Weights of a small transformer language model: 5066 steps.
MLP neurons of a small language model. Each row is named by its layer, matrix (down: output weights) and neuron, and shows model dimensions 32-287. Each number is 500 + 50 x the weight over its row's rms, rounded and kept within 0 to 999. Numbers have three digits each.
After each neuron's rows, "fires before" lists the tokens most often just after its 100 highest values on Wikipedia text that the model never trained on.

L14.down1266:465565402499416561490467530447548499489522543412548517502523544587454443484484514577472400526541486558527466535524498550543388456559628476428468516523461549499503515494468431484412591533546543510500461417522533498467447486514480483496542430565521513497486505434575578420448528519414535498547589542452473441522575459499505456494522521476547557431564471617543561491496571538496548570566569578515453490475546535428481533487485429486501427477520475511471443461487387505480464469531407430601528460519570534454471508539428453459484529580524532601503596584541477537520504512535570453536399411495597539507514501464532458439439436464424572506472474499507480439456501476435557519555552562538386521508523552562407482503571532373449496425502482484545493563411486508531619449582587
fires before: "s ", "t "

L8.down511:475603419467498479452490527496475561503491486424507500538436600577526505580455505409508544467467508458537474554457571513534494534436436561453528431466542499477583482474455476516487576441515525467587451507498500552558527590534490577486481494543624465555539459451434520538392445526524441603407517443507454556539535496546445525569530408521568514491451533505429509467516511457447513546458505411523491555503550532489501504487542585507396495482444482569422532544560401507403448493614517549481480561527512464455509429496497468489479565482463532447551491459485477514386496581560517343445521477560457541476499571535413518494422430502462546506571566509491545466548490504462490482431524578514475520479501447539488479434449652552487600509458513541495502449521554494518532480474460
fires before: "\n", "\n\n"

L10.down1237:572511557468514527435579466386532490563475481548535505548487580477511523419485418550473382504517582459436394497474440605456493450503529536468436508483510466568540507483601408473442535551509432528575489424590481605472439600547554487518480471434479580554527525502561598491431472528515464413409436593439476491516424508541568490472493504524624471460462458471499470445467512471512491484466486555494576502439545443422450626507512556556534511515523434389563502453502442466492436494589531475501544530540491477470480506478447491632497499447511470362501487507520556548484474525490561542528449495472484538539440502446491487490452519490404483495546497627461479463510430488573463519547506494462430502495511531564367582517499552419471540475534472600379500463499528469484525555606459
fires before: "s ", "s"

L12.down20:512511455526446476535543427489524488495528388408545527479506500486446545478496487463445438551563562480493509514492480442475450539546532555542504469507539506475468474476481457473541502435548422582561493464525523486485415485516484513512483457479464495596535548357419509392476489518494445437450557487519455430540552486445480477518492525495375477591497466437469468502534504603506451424477554601541493505528564626501492473462455523505525500519480479474438530559562633510448446414519477449429552520443514563473460671484473471521521480549491533488423560516588430460481484501502519575469438623539538550578507501493456460426515395478442562498515488523527531500458449505432542512448377538468497560432593556541399520504524621495466577446579547616546511431498517439505555432472506
fires before: "s "

L10.down345:480539411483488529417446613511580562575464487546529441453525497457548510500511472483543513518487528463499502578549496514524543521430514552530633506541547458510595490436470496478511467462488528516517439560554428479581522524496477540464479446556480461576586453548500552492418464492484538502506641518445514407516451490454435596474487481465477467499522528393503669414518486434481449508503424528459517517566429485552505434548456607540492467592358466459514494601534548515539561540508480462477535472487505497474451441475419457510449535442507553492535483455481550488414533517500460479515470434511454482457422601460454580420457535435464461616536510539543442530482536515439488430447528577506471533552409526494463484579436635534573513491511508550481544483533517426469490507507539
fires before: "\n", "\n\n"

L12.down30:457548402431495498404478593451550533493479562521449459459485526437518497521453492444493547454493530432537460585557425526565497523464513501527603455543483492504523461538475453422485548472484615497520438557532458544590508530518472459454442488491479436577568558510505550486431450542407545521454600463489481486449534493421450519472561480520476522467564524509490639448466516449508449517528480513487513528513431467494534442547493589560508529585447449479490487558567535546477509559543563489503564507481519489514459467513505459437459540478452540474462470435484515497357481524508554419442503464505463477495449505469512625470439455475437474559579520507537438480476573481458444481408583547556558509525429476483479490507427838535556466495535446532495507427563538499529507475481449
fires before: "\n", "\n\n"

L14.down129:562538517455563501388465542479468579547391470493522479443534483556550541444536493495455594518520486361610482467463462526556418448435543416497474507542482534481550564452446610475444552485614499489491545500432474481459535489555529488517480458574436508564609477443474485579479542490449451496576524461425449519597509443475520546466486466480491473453431566509570635469531458432543452583481507419446407544486458520517406469607549585544496528386445537492474501430586449397475491422608497503447462512561477530559528456433449535494432522485429531509553479572475512446518485471517468552489510477503531438458451480528592608480531453544494479514491561479455475445543464575474454493474514511531527496475477490516545509516458581578486534493509426445473489600534649539541401421518481
fires before: "\n", "\n\n"

L12.down474:548495459437457531476522479463483528573421516421441495565480496528536531538493438539455496477621434512564528482466497495425527586555423498597524574471498452533513419496516508397525449410558531460574549389432419488476394448555527541521380393545458494523557514523554481531455488568502474440505487539547503540446489481567550504530525546499553486543492508474481596492507403500476508488528492516434474579537521506514478523487449425533464435487505483433464545426573580398552516448639466470479459518606489527492460507448427477446462443472493548566498513563421502490519504574515494482565495484489456433438406518530510608474476487476457478427547498499449577497537449500525531539503559520439493483496449445438473483496503580634499597495605553431408557552394580478467485519561576
fires before: "| ", "\n", "- ", "\n\n"

L12.down979:421506552472497499490488466629504500554460434500487451476615566474525483462569455505505438586619578453379456491518515494498475478527476461529460539448451520443480493459450570466490572417524429460461489482537507440487493544553488508489438362521532549598479515541435494537489459534501422477541542449509382593621574541532482459542611383508514526496578440558519530458421480495562551558537452540528481621580522518439474482513501463601529459454519464527581465505388448448411505498551415508471498519567537519505534471442557449474458479516523569507524512477472397462475522525570510437547546525480578422470480520501493428464481480553516530570523570512564502588451446517475608505573519523533478543490512526499490517498564463444506485476508561487499429529454378564457460451457520
fires before: "s "

L10.down1086:417493369374462536352457596474513523474489535519508463488520501444508476552487551478487535491536474446529457532543447556555470518403500555550624453480472487519525479495417428415475513477499552515555485534531472552584520538553467527452465496492489420536578527499479549481416465532431492479443634500489515489428579483444472543477517469485481492461521566458483696432478493453494486551543403511482532556580439474514522438539529585594456478539441482464538538534582542502511518556504473454499534507462497517506505496509514432525473475474444569491557475502471497498427458580462562436477566441488467493446425549539506592460482468522405499568585545512540475513517545534439499423433574515516506469545449491541401491540385684573557453495566462542477548449546480515542547490473431
fires before: "\n", "\n\n"